config.toml
n_layer = 16
d_mlp = 768
norm = "layernorm"
qk_norm = false
attn_scale = 0.125
bias = "all"
init_std_up = 0.0265
optimizer = "muon_variant"
batch_tokens = 131072
steps = 4997
dataset = "wikipedia_en"
MLP neurons of a small language model. Each row is named by its layer, matrix (up: input weights) and neuron, and shows model dimensions 64-159. Each number is 128 + 24 x the weight over its row's rms, rounded and kept within 0 to 255. Numbers have three digits each.
A block is one neuron, or neurons of one layer that tend to fire together. After each block is what it responds to, as a language model described it from the Wikipedia text at the highest values.

L6.up174:163116157129139120092111118145100147122060145150131122152137120115162144144100107101076112149119119089096126090125129147109076166144085143080102175135120151161144168117091104145091114127172099133116106154155164170139141141129142104179102131129108131150086132144091121150109145145053127125
L6.up302:151150191124101085139125096092159135103158201137137154132110141165107143119139138109107144169155142147125145125143097082116138115127135117080132111099100134153090108146135135174142140132121119131165124107116093143135142089103092140125140149121144144103088123140113104116144169153164131144
L6.up494:115142112159121155147103127128156141143115159176099080140117110142129133091131129108093113125129107154112151177134132121122136114169117071096121119158084116131143099167168124138154124164162134088163123088138107088108134131134121110149135131103159128122108125147166084125136106136146136165
L6.up540:134132120133141149156142089188126128115131121132152164131148124123159157139086156121123171168119117125152154095129109108126113131091092108093110128115120152149154135131109098123146122135156164137119099123146120169141148136114119095118115108075105143118092118172161131119131148161144119117
L6.up572:149131153143113154117130146101076174144123122117130115129143140122128125141126107104117109121196172139077162160120147115097124114100154167116144151078114146125102140143154070079125098103123098184127101126137129119161111058151145130119146099117126130113124161116115092147164165097084130091
L6.up585:111132113114120128135175161104139144090185157138125126125096154096136091119131121098117098119140098166117160144088125098144135135135139128132096103146141104139105144111134121140133175120106138113177160127134102143116123170109121161125081140155151126088135119102152115090125099137120124162
L6.up687:122134176137158102155110108137106161113136156154158170148136134131126135123152136128144130137122143156127149114159137105082141097159105155120169143121105108148110121129088114157136118138096118146088114123112133130139152077113132091147135070126152155136102097106119140089125138165107158082
L6.up742:127167158153164127132076134103158165121141171129167118138134164123138111141133132075140153096109122157132129145174150152149155095133133078111108149164112152137113165145107108129124089121128141119130131154069095126141151127156091125124093116120154108086091113142085116113156160146146170153
Responds to: Mainly "of" after quantity words (one of, some of, a number of, years of age), plus "and"/"&" joining paired names and table separators.

L12.up344:136142133157183135167092096107157149133147100112153175117140145091170160087125150121123106148112086113102151126158128157135131122115143140132126136123139136156155147119146122155146141140116135125070141104102101108110158137130126155156165121162119104136170123163131116074098180069117117092
L12.up378:091132189125125125120124107141144164119142098103110179140120065114109148165142099090116123127144114115116160131145122131104095142107147136102132144157112102103124108136133125133115103113189140160121143115086097074125159102132120127169145134127120135139135113112130101167125135149145126168
L12.up396:108150141136072136171119151165144140131106109098142153119125073131121130157171162108154131112150151120147111133113129165108177098103162095137123121136088152153170102130112110145109103120147133152102109120096120097144136116126144158106109118098146137149151135123093097147105117098117098142
L12.up443:127124127143209134159107117089144135134125110119123163138104107156165121165140142136113130121102112108108122114130144102134137110162096061151157119138105125087126093149134112089169133132149110141163134133090112119147119110096100136112118130110130113152128105172141136079130128115092144163
L12.up446:104114102111110161135143121080150177084119183157146151132113145137143096119149119103185077120147074133153124163102115133132111117147115128171118134111151135140142126108150137142135149147174158142148079150103121141155156097120164146125158137123100126099116131121150118116141102172136157099
L12.up448:093158200140095103169145085133177156135155144116190151138107125119121120111120121124127160132140121125129132165147120138122100093143146116096150122121136139110136132154130127148116150154135129132113081137059114084118145163126120166151129080150085106118125124154143105127128093074167125175
L12.up545:136142133174130097130125120123114130132136162082130131163118101086166045114154144119137147174140148108103114103113121116127147097117128168132120119086116176157079115137107123117111128136207141151116123141126120128130164147078184146103131128146104156141140109135130123139163155117104151130
L12.up746:112118149128105146166139082131113120121147127142131111108119105115146154116106111139102164156107111125144115060140124136145101078117165141106136130112158163138122111131153153088142146120169133099123132151095153088157115091111082167128116050108136128158124091117129100123084132117189150135
Responds to: Hyphens and mid-word pieces inside compound names or words, e.g. father-in-law, Arabic names like Al-Jayzani, table rules, Saint-Girons.

L6.up210:111084147137146106129142138134108125168137120137122127113131202119107093094159127130103138122166158127128164114134135134127141149109150105138118113110143143111146091125169112104140148145131119169123061107113143121151155128141103118149194175158114123128140130111141139086085127131128105112
L6.up312:140119157116120132115166073121120152146123093070132162150118125162117157134115131101120166184110181128139133169131146127139158105107132112150109122133141104104166103119151124116189138108126128154119068119119172126172106143080118135084164112125121131119161136123124135094093100114152101115
L6.up355:119149129125121162122169114131172121132139112118123161134152120098152111155134119147123099096098158134160118117126114156131143135116184134124142122155137104166102121117124124142159175090130155151157104133101141129144098151107104145127153086114084155134115138161116138116128171188119118101
L6.up464:104115135112150127113144101088089109113099115132105169149148077188134130169175173153140130137117139138125155098108148141141131125136113105120170106090134145137198103144136139151179133120159124144080119174109116120113170137101116174079158144097117104134157133088103120077124117110110132142
L6.up471:137164177185094098107102121099079123169139137134145146113126130156120152066147145101132118129143135096122126104097180137155087086116123157138120102144111104123135084142145116123168143120124102117140104090128135133177137147116141081126133111142121079164148143135117127116116075131176143113
L6.up472:115158123157123084112142138122123138151197143098140167184123116106113139120129135146096139163133154097098138056114157142177128128116136095154099139159119133107118129124118126100135148131104120129096111118136145095105114149154117115130145127120121147121162134182100103102108183150133052125
L6.up529:162116126111111112144185121173108091125157094109103158158143107136155135121101105126137183121131135144132114096103129124128148111102149148099159125118143114141139118090131100119129114131148169119122131099136128113128108114101156163056134122105140183152150166123123169107134144118167098074
L6.up660:150103112159120109107140133108134129136186103170100122143168088111136135155118133152138102135118153108129131083112158109167187142117141089123115110157138142070080067108105162147129148089134110152133128081139093086159117134111149146100152154134119128153139102153114127126099182119158118156
Responds to: Word-internal subword pieces that follow a Latinate prefix token (adm, exp, subs, ind), as in adm-ini-stered, exp-and-ing, subs-ti-tuted.

L11.up594:178168128106127141131093098115114134117113137127106120103123086117154113142111141147139172144145078112171127139059143141158131129156116101154126117136153130115109161133143124119139110104103095136132185146124150170125139157140157134109108112144107118094124111098128133143131131108120076111
Responds to: Opening or middle pieces of words split into several tokens, mostly verbs, e.g. det(ect), gal-lo(p), diss-ol(ve), conv(inced); also stray LaTeX backslashes.

L6.up4:107104166163131170121127188128138138118130112154140131147116118101084150139139154136143097112094126101143140163113178104128124128148149110154140114071141107151114123134154070131171115141168116121172127163087156141100130146127116093130084138106149125150118141137121131104129161135126178134
L6.up194:139156114141144127167131094127164158110116108116145139141130187160104132167129095101103109171115156133069176123127143106093131131101182146123123124133085100122110148109163114119134124112156121115108068107123128110092162092140153090073099105154123164159130073104088163129116112105130176107
L6.up213:152148144102114147106104104135117164131188142096127116134140136079134100126138139115116150140138136077100110157137169127137128135145138111122106115139111099135108115084125099119102145164106127087157054138143128139131136160175121119182092097146141143108161130103084123102174174136111152138
L6.up236:133135150170115109129147146128153138136155127130126157105130134114111126130089132108149151194090154081091180126108127125104151110107134155135158133099164136136106153128168102049107115073138117108146089112098131118146162116116100129146098138127108128143100108099102155075116161148167168129
L6.up420:133123152131105104163121134146094155137164118138060126097107094115109126108115129146098080139165081114122160146122124134113106103096094133124130136090100153142151109117092083121130111155145160097138109127150116148123130142170102119123051102160101137135110154150142121184132166135160150166
L6.up432:126127144120101132152086134119135141125117126135103184136142131158162127124109122114138114161117118081107132154126118145094151109123109110156134092083118178132126103115149137105121115110176143077090134122079170125107130149163126176084095120112113143161084122162132142098129144126167144131
L6.up441:126128135127154103140088135111127162133121114126168133140119107156196143144120154093144132123148158136091150170126092151124124105145145105098152140110128094106117123137131138113127096101137128127158130170073112136144167137135162121133129086100141130131167125139118125112136083101168123179
L6.up550:117132157159145144162111097112110139119154091155118141142076125109135149130147110098136114119088133142106119165107100136104116125110165122091143134136111126118133135134143127116148127167126114141182103131147161177096141140166163108129088117109138119106183103136133117145153099113112135124
Responds to: Single-letter word pieces, mostly s, splitting rare proper names in sports and name lists (Yu-s-uf, Ti-s-dale, Moh-s), plus possessive 's.

L11.up678:087149109147107125126144091142119135088097149135116159129123097150111100136141147103054112152148126126142145143096158098178099107129147107143176156108144172122049134139146095150161142163094139102132067115134153152122111178095123138114128117086109123137110142125108153113120122129155154137
Responds to: Middle subword pieces inside longer words split into several tokens, mostly proper names and foreign words, e.g. Su-z-uki, To-um-odi, Gati-neau.

L6.up82:102128121109129133151163118132137125124172142149097124124122121101115131065157105138140132138128126120177099129136166127151192099150114117168108170116092136119113102155075045113105071119116086130161170141132097141134115117148144114112112140154130099113155125189150121114120108181118103150
L6.up324:119089093167109072158127163124097163138184113144123141107114145140090135084154088161109108123132115112130128116129186183072134113085118136104147125143137128124210097140135154125139117177113115153119108121128108156125141131150146153128109158123113095191146105154132135129119120134086127112
L6.up339:107100148136154116125134124070124124157124129122131111117126128137137113107152058121158100148174110154180112139104122106146131114126103152140070149163098117119160132114122127125116132159095151153085186132087163183154094114088088107100132184104098148104159113155120111129097130130119151127
L6.up358:120080136105113098156150171110077100133110108115123129123138122184138168083124146123135129160094129052165134097124158144095146130116117127128111107131162164096119094176151089141172173117124146139132140076130193108124101133125147103143106104142137116144142131142131125127141142117109137110
L6.up486:126127113119063143140155144138138115109180131133156100131103133116106138052146113136123115132124139137145158131109163156136139135118132143185162104123139153119124126156159105116088103096085130114124109103134145124142078099118165134116141157119116113155109163114170130082143119102098133116
L6.up528:102071153143113103145147127078116136165152148137089135102158115129131109063118150124111094108148158093163114096135126140094173088152082136136160132091067079129166094106132107143175135124133108152118098111116163171132172110133143143130127110125116112152104116145145146100132109117105117119
L6.up705:135144122152134141132104136088100142148178106123122127107136131114147114105115137132127092141125116120140093116154079152118164095098102124126162134175094146145128135157144116113137160180090153121161117127115133140147127108130122135119127109102118135107140125131216159124112097096125132135
L6.up762:115137147100127113121129148156140154099148121150114144108154118155121155111107098129119062133133135106105108162147145163152140115151121096104126109164115141141135063114114092110157152113142152136148128108147091178169174110097154101147118087122139087146117139153110140095120123168150098136
Responds to: The word right after was, is, were or are, usually an adverb or article before the predicate, such as subsequently, also, not, the.

L12.up126:075124139100158133146179116110089122147122094144083165139115180140114076118144112151100098117121184132130137120143190073108123122112146143116155120155151104084126125127102131088098146117116165143135112106159116130099107117126136168156135088103144116144160118136123151113151105129153118155
L12.up195:131121148137132125132149159129100068130155111140111105134151120130160093146091114075123108117126144123104147102128158131085138160104107147130118131136111166120124131062152143131140145121177154120107139093124119140149111175125171136158088106133132083161117153184137119119160135111118112129
L12.up246:113081173114154140132154142105160152137158105086106126133110166110079128167131117137108111135100134097129136095108160129108147111136072146115125116089137147166145103112126099077114134116127142126141111104141109152142110157152116088149132170081120110124115109132125151138145162146127100110
L12.up349:137069142134114087083100131169088108105144088127161141127137139082129124141138161112120129111163079160096115138137137150121128096132133108146136095114145135171108144117120168125124179113144108116143134129118104110131128077146136127130133103080112128145118124128162109092168165194135101116
L12.up421:161127138129113142144096109140091134066118124094139132168125180134108111154151147128147119140121094105086160119160155154085124115118119124084121145125111123145159130177136123097096080116137121133131106129118150131107126131139151161145127130098105120160140095165134109137149114144157121157
L12.up450:152081159120080130157121163143131113141151132139091116096139142123115102143166162144084126118139115122094122159145161128120118119089098147122143126158121142122100101199106119092101130143137138125114104165127122126153143137096154112102134154155111157105129113126133153145096143119153080113
L12.up477:118143144120129145128107138116106108139131122151104145114138145079145112104158105113115172132105109121085134142113144149095070175140120185143131138127128120121141162140148136100105102135132137146125030142135142154102109147146143175103145130082124105113110126110138102079120143131108151131
L12.up692:143076167111120126181163137100137134156124129171114143137167120109096062102105103103116164117112136119089096109141145138140118124139139137130133113122125132143167100135115107182115124122125142179122145109114110114129119135120171118099136107124101106159162140141153123081107157154147124148
Responds to: Forms of "be", mostly "was", right after a subject pronoun or name in biographical and historical prose, as in "He was elected" or "She was raised".

L6.up39:146190125117123155150109107150105146123090170142130169132127077126129119167147102175102156135114097100108095164111115134109147092152149159107172152118105121109136115094149114115141122129117136127162131155101128143148122119074135127148108112101143101128079109135123113137114163136101119125
L6.up122:144162157120121140129185132118125095122121112120130134151130094127132136117099108126125102124128067120122121087133150118130159167125087107124118104148124170101070076128136087147183099113105109131180159140110164132167133125128151118110071116103103149115147160181160130154105139113156114129
L6.up255:114145138052096154123124072109162146129096107113121120125092126115137134121113158111153144128134124150156132150101112117113104086144120119081148113115139133149118145107136100158116125166149086105133095110139077099170107122125124113157137141146122135163139117106123098118120148145123153136
L6.up271:084130135142115122124147113127120133092124134127149124125117123148137136133145082106134156095109142166121098183072118140142129139110132152133154100175172138126124094100093116154132140070147139121163145114139113153130112160141128122132099142099136126100111124111128129116126108180141145095
L6.up275:099121190154102138102081128130156133136150114134159128126127133133094123146119077101123082125097114145131128124120111119130144098127152117140129110092130116083158148123146183131146141113112151144153140121104119087112142115106110105106133140137110119080169137091135104140129166168095120129
L6.up330:145139151141142113180103125092138116159097168132111132111141104135147115129137146141105114141116124126150125156115119163112073126108107108140133138151098142161108113140109137119134116116134167129108133135101122156085119102109148119112120121155078122136141100124162125155125120142132096086
L6.up634:112165158174149170128130120136100095132143122126124147111135146126128143113106078147111128096149134144186130099078125178113114124105111136147140113151132167134171125127126153113126109080143135140137161154113079136095119153093146114125137128114109106152100110143113113137163173171125127088
L6.up760:126140125155121145139123145126144133111109141094109143141094148118139109159126144108140134099123130155180169130094162138103066137151121192120135148099100139133143134155118097118105100198101170113131089117121108115141115104096114113116118114124145164121167132157114098156130133124104148166
Responds to: Apostrophes inside words, mostly the possessive 's after proper nouns and titles, as in People's Party, Chan's, Men's singles; also contractions and O'Connor.

L12.up147:125108151104125150093147161098131120136083154155152135099107155112145130137139106096124118158119130151131121143133113131130118116079147103090105143096140114130183125122159136157113135166103127127180130095132121134094147084131165138113141122104154138108126141083157088140075206143135130156
L12.up157:143149125116120125099100134176164124067072130090101144139120169115097134119096170130154158147114130138135141104114090139169144111142153130139115143122135048132147146081122134120140130166101109138162074108134125140171137126125120107147156124146111125087104133092175120164109167172125154147
L12.up303:144116118081151118143156102179152100098091164149173119155172112134124143103131144133119098180101115115121140079111194172096131150126103137125105114115095106141124143100087128165148158133177130131130142135184149141119149109141105122087124143119095123126152129124109142139129137141122166138
L12.up352:113114141127192140088123132150107134134116115086131111114154098145118101113084087130094162118129109121142124140129151148101166123111164127124102116096168166187092130115113123123094120124133199133120122106150153092128116122149136146124079133118132141131144108153190091115140116144145101148
L12.up435:087148149101144134130144117123118169112145160120110135136111135128140147099164107160160132097139140117127136137081125124124116129089154145120129131141100144150139152137136119141108071144107138118147129120149133134099134159151130139118080151172135138111169114123120136062118144114090158133
L12.up651:154109153082129143157117149160087111140085153165106145122153161117140150111118109134115131141132123113106164152177140088116133107115113182131110179158143071148112155121125104152099106129111085144149086109117184139103191110104111112158076104130143138122104140119144081123157153158124094105
L12.up745:177138128112150099158098115144154095133127153105131174151118164118105109089138108148125129116054143116100140096115136111142120100098149117122061161109139100134148130103107129134112156129109086146125079106120155129150148120157124141135100157117123118124114143113132137148115129169184121114
L12.up759:097138110128183140158105135138134134127101136103147099109141120123123134155131147165136074089121084087078172147144149136136153117124079160154108142131134115148133165117124114129110122219113085136133114142077146146181159153132119102175128110139097136118097136104077124135117135134142097157
Responds to: The preposition "of" after one, some, second or last that picks a member from a group (one of eleven players), plus other linking prepositions.

L11.up168:119145147139132123150112160126155149139127167112171139152113125101139092157096108116093133121114114104142095127125122139108162085119149109126113131096092146120112195127138115100107125152119099146112101132145131130174150143110106148135141115116151175108108134124110118096157138164138146095
Responds to: The word "of" right after a quantity or selection word (one of, none of, some of, many of, the last of), plus occasional "as", "from", "few".

L11.up591:093151133100106161149149126086093121149150080124137120110149116090121138128128115122142114142130102165120133125145143113145136160118115101136126138119101086125111154139146078157162141128144118172109113117100123147140154119107106191168107134134117174119140095115098110112086103173125092125
Responds to: Short interior pieces of longer Latinate words split into three or more tokens, e.g. prec-ip-itation, rest-ric-tions, acqu-isi-tion, with a few table-header cells like Pos.

L12.up37:094164145101145142089106167129138128147160133102099115111119124163131138135126139074138180122143125095148100121140142147087136132085120112111171187177089158130156104117109147065130107127144093143142145155116149143139160124143108137115124117108079131086162126136120125120142132120086102133
L12.up144:146128157135134102168127107095127164153091106088156157153144133135190132153154131123094167094141135131135086156135123112123151174123131118124163121119059133126124122113093129129124135135106096134124118131152139165136161140122066081088115147123151124148134090138137144102140147111116162147
L12.up249:094128097097129113114091118127127149119182129123198136110108135101097126105124141100135139098146118104116118098125127095127123162105150141099187152129149154145124128129122148090128152123125150134127136075139110124100139141137128142154157130135135122125120111130142121098136107119109127090
L12.up347:106098122140149119159100133162128167131120123181122138136134128120129105132132113138124166142115120120110126088130146117103103113139150124090161158124106091135064162135137145119128114135083113096129131143117143144156133072113130110133127091120174083154108066141133146124148123134134134100
L12.up411:130107154117198161140099119192087116143143129125123084100105100120113134153118126141100146128134134117056125106172127169173130138089138116157140111125120099104104127140082100113142135105149140169084091153116104123206181129117114146170162162146120131117147103124136106133124159140092134111
L12.up454:148125159105136113172121125089101155116115142105120080079117117144172138131138139116087144125107105117160139125150171122112146089086108122111114139103123097171138119155133145101133107151108131137137144148144157085127122097099078112201117123125133158099164114139143121080133104171136106110
L12.up614:123161153102132152128127078094145095117132112114165137147133147133087114132145130113164146114145074126136154131156141118132123130062175170127150130112093112132152133112165080154133128137133134143130105133128137127128136125149107135162133102117097088155133143084125139106130126085133127154
L12.up762:085079163148077109123132091126107126191095122119134167106090141121137111148136158130105141141116100128102105126147152112135139102116146104148091128139135102138139137139164165176124109116141104115116125157128126122144107147102087110131157162139139137139156093133138103094103123155108148126
Responds to: Interior word-piece tokens in the middle of longer words split into several pieces, e.g. ti in defini-ti-on, si in relea-si-ng, ss in obse-ss-ion.

L12.up186:128118121148093125127118106152108104102087101132138160092125125127143114150123144152120139094163126143153100131150107118111166142122165134127098082117169136095136142109124160132101097123189159114142079147143159158091138165114108162118123141142173127115101105122115117099146087147131123117
L12.up248:143140092111128145136119158111136143120098123145092128148140140140108051116153132136143100104125143132103124111139173081134158125130175133153125087112163144116084153149117151125088157155060145156139092105144077141129120146132114150112113122140152142098139125106150152092163098147117143124
L12.up360:187127173106142158108111103114112153144128108119162133160159089137147148138129150135095130137119130105124112109147124127154160092118106105126136175137125168094088106143135092144135140127156165160145082124142146147091148138116124090113155115161135117140105138181174093107159121151124136135
L12.up377:118116126124127166141115146127166115120118133132143118156107176140116113133114163042156130137127142144115114135165115126124145142116132152088139123161110133137127094114120088123149146099126117150175098101120114145113162140127142122106182102145141158096150125115105130148144108151144127096
L12.up487:121164129096095099077118108079141154105130114117142075102154123152147077141108126123117104120143160105134109129108114123139157077099168151105127110155133125155154139165154113165097125111141111151152108103123142136127144158133104177129148121148096126138175112065126134126103166113151090131
L12.up558:124105145138133147051114123151156113176129099131110091163146099131100140118102138138099136123125143138138104124109134101125148119115113121126098115112179160108077135121134141144174101107193111139100129097135152149162126117121119118121172115105166148121095133128136149099134134147133130111
L12.up616:096139124140119148129126158113157096097103118100175152105140126130123139120129158088114159103180114134151070085150124122096129139101113162085151099110135133099133096165114090125101114140146110194133146134163137128155164160113108135175159136106132158103134137127113138156110160136121100123
L12.up687:143125151146153123109149169105115136134117095121134143135149116149103096113153144098141155051119109126125140112165149144123159135120146127135155143135117157099121135101130143158143135140133200144124140092116107109147179175130110075143156161137104135164125142118130128084128136131140133138
Responds to: Subword pieces in the middle of a longer word split into several tokens, such as ini in affinity, one in components, equ in frequent.

L12.up28:134141101139113055098119152144131093123180120109112173138128124105133144131162140113065123144165118134097155134105150195140125131132132127126118144136115116140164114174168127145109107146109132112081103128128143105175133137101125111133111154131103116116105127162153094074152138127099127125
L12.up101:142119069072143064087131110119170113115127140094137125161127129121110112153128101124104114187133146131131105174148160140152183113146119124111116147169161153171128108130177145145124062077132124166121137122098117133135124144104167182160118090087086115128093161110164120132120154150139147069
L12.up277:148189124115121197100133156092112080118114117116167126144104134088133137102148115102142117141106160133127151103108119135177159087165123141149099142104139158133124119136130144176150135115167153143090115136130116150121096112110110157109149130091123097119078141142148125129154142160155098104
L12.up288:176130101106166097129082154107135115119123119124108173145133109069154097132218120122086112155135133106125107091127141142171143112124093086144110147113151103131106118138116117135137141115132140149109096136138122132176128137112136106136132108118139101146157167117101125145130140150113146151
L12.up367:121105108160093121131125151109113121085192097120146123111136116119136126125100159135149120120110127097114142128122131133118144113166109118112078139134088132136159088188130080133128111124146170109116117128104143131163117108100096133121155100128122143158132100148140134140149168182134170116
L12.up441:097103133076131152106109138104123125114127116110121185135101174149147132094106107154129091127100133127143128112145131101126074110133127154142125146159158127149141138166177104123147115116135094057163098115137147102141130102150123143090127099110096143158129078189130121163132115153164103103
L12.up580:152107096076101092106128083122082149137148157108178140126141137084114111152144135093160143145079115132175145085109109169155137128110142080120127155141173113142103133169123085123146130143110130131098110116115122131113101134150097120127130118120128142154110168131161094118122145140107131147
L12.up705:119103146111120128113143118156122163117101126109110141129155133150118081122098148086153116101151120128151088106152190178102095048063190097111133101164157136108148149156150156140086136151114127113162143134109111103151163113157128116104087137132119119120119177125158106146140144087150115121
Responds to: Linking verbs and what follows them, e.g. be after could or would, is/was before a/an, and -ly adverbs like partly, perfectly, publicly.

L11.up196:122124124126154128130101150079141117154146120093135150156096090137128120171149140129128166114144081157135123117145132147127133113115121128132131099125105071140091149112119075111139129156122155099135167155152153143105125104120103149147112101161116124125167081141123094133138123148117124169
Responds to: Mainly the apostrophe in possessive proper names (People's Democratic Party, Men's freestyle, King's Park), plus last-column table headers like Qualification in sports standings.

L11.up492:121177148131143101116148183128066156100109105130092126106111162140121096113136141149114144106111127133125130138157145162161152101089138151145119140101124141143131133155172102095144134131128129113101188109147080110149103127158143134120137110130135094120125102125130113126095142145117092115
Responds to: Words right after a subject or an auxiliary verb, before the main predicate, mostly still, also, not, and forms of be, as in "were still running", "is also".

L6.up176:134111154112109136109148130132146164157146111088160136123108140131124127095118114081146119140211130128135151113163098121079125128140102149161127131114138113103150111152136113096151157087134092098116065180161133139130103142149133140109146119181151130128163110109153125121142111136126151128
L6.up223:147093126119124166092129156135118123176088125126132163145099109132180092107128120122104088143156133159152138119125102110138137145136117096134079165142127137157125119129106184141168124125132108128124132140144142138115104150128090103123117129141095095100145140112171131125092173135121117100
L6.up283:151112111143129103127123150149143100150140064094112097140071086130136117157158088119115175127129131147124174135102130128131136154123104109104124136087119107132118139124161110132125091105133152121151151115126158120106135114133089101112138123110077134113173170116142142113116166156139117115
L6.up418:120086142101086163107125101113077096126128119099127109069128128136127120168116146082135104138123123170127116107153147105101125110133096144136117131160101103128145131110111130140127139160095107112151116092117117124117138090119135130109135147124131170114122140141139178089120137181159164113
L6.up545:096123161086151125125075102116121129142103114093111147099131130100117083135182106096133104135092098158162129106112135120155119101139119097182139165160089115168128167147144118091149116148157164116129126097176115131145144118157122110106152121136153170109141133117125145143131145142119130114
L6.up561:181099097119129133098112135142133111194119089102136116154138116134107103137099139118141104123101122183082129086145128131109145152136128148097099145162107148143082097142172148115158131172135125116108103130135143101170134130184138127132137123121158130096109138146114121121142184117142177167
L6.up574:136125093134190112137114121107101125142144140135131117138120136144152119157127116107196089102151087141147096117135142077136096110165083134170120155179129105146113091127187129124089105140165121128112109120150113145104144137146133150131161128147146108117156101113161118109074116131101106132
L6.up689:131107125116159116149163131083127124119104107151136140148077148124165159116134143097116132110136123192124147119105119138125120144142097122105108170172156178107090156177154136100140111122151125121128112151172119103131100121167182141147133119141157122124146119091123126107124126160086103141
Responds to: Final subword piece that completes a word split across tokens, often adjective or demonym endings: releva-nt, Syria-n, elabora-te, innovati-ve.

L11.up302:145157124174091161080157139126083103146113096116097129132145137111128163132135159156133147138136119085104133114108092119118177148150147130101125145106136122152148142103113112079108112095155147105109138137123094096112172121143103113129145137071097128123126165129128128108144143152125126152
Responds to: Final word pieces that complete a modifier before a noun, mostly nationality suffixes (Nigeria-n, Scott-ish, Taiwan-ese), plus possessive 's and commas in role lists.

L6.up131:149126111154125138113114142130203122159122130128102155130086115085144172123121139172174176105113095107147130154141107132095161164121113123081094081151115164111109139102144142127126139148109148147131138106142158125114112125136147157162063110118134145097110093127144126190143108121120091139
L6.up321:146104132129129124163099139116121144145111122146113121142138102132110149099134151125138129131163115121099119120087108093113159142159109109148110084121114143162095185137132156081141117145157113119155108168089107129123135133099117141099126103147114172127132127100132104156099146134145142126
L6.up387:093113095110118124105164140153173127128098134156109179151143107094130119146129125111149108079131123151131127066146158131120145132118103128146116135142174124091133133136121145136130130128107111130122154097112133116105136161108167147201150151111170115145139139078116144158098120133159128086
L6.up466:123128166153095084155135108157112132102120135141117148126118083161127106122101115100141138137114126142106159126138150113113113119149121130097126124146124097129179102129135130163146144106173181121100127143085087110161140118120180119108129101128135153113169082114134135129148115093160149141
L6.up484:125111110141113117098112142121117107143087087131102163146110128137126140123087105163132118114162107103143125089132115112118126155155097081111119127178104150174168106102109150141130112135102139115156099156171095146146115119153127144110115152112140145104095127085153133165112138124109109159
L6.up583:127125122141106132135116089083141146089128145131125098154106089125096108112136104108157143129133135116158188140065128131148092090127132079119128103119119104126117110127134114172124127106159133110104114104095114097156104182127157125110151136155115163096159165083128133104105119129123128177
L6.up592:105104098111119149144130131130134106142128118115173123120145124106134083103105188091085140168136153150167112106123146137091109133136125174131084101170146112098149185151074182114133133151112119087158146159155101157174117112121142160131151133116135117111110117103135108166126140138117129153
L6.up698:118112110105135103120118137166143132160075118142125182109146130137156125168119129157137130120123094140117130063112117135078123138119114111112157079118135102133131114143116149141182131161122161173149109159118102140142158056143166119120093123111122104108131112125099127113109112142138117148
Responds to: First word-piece of a longer name or word, such as Arabic al-/El- prefixes and fragments like Cy(prus), Bel(ize), el(iminate), Bar(ron).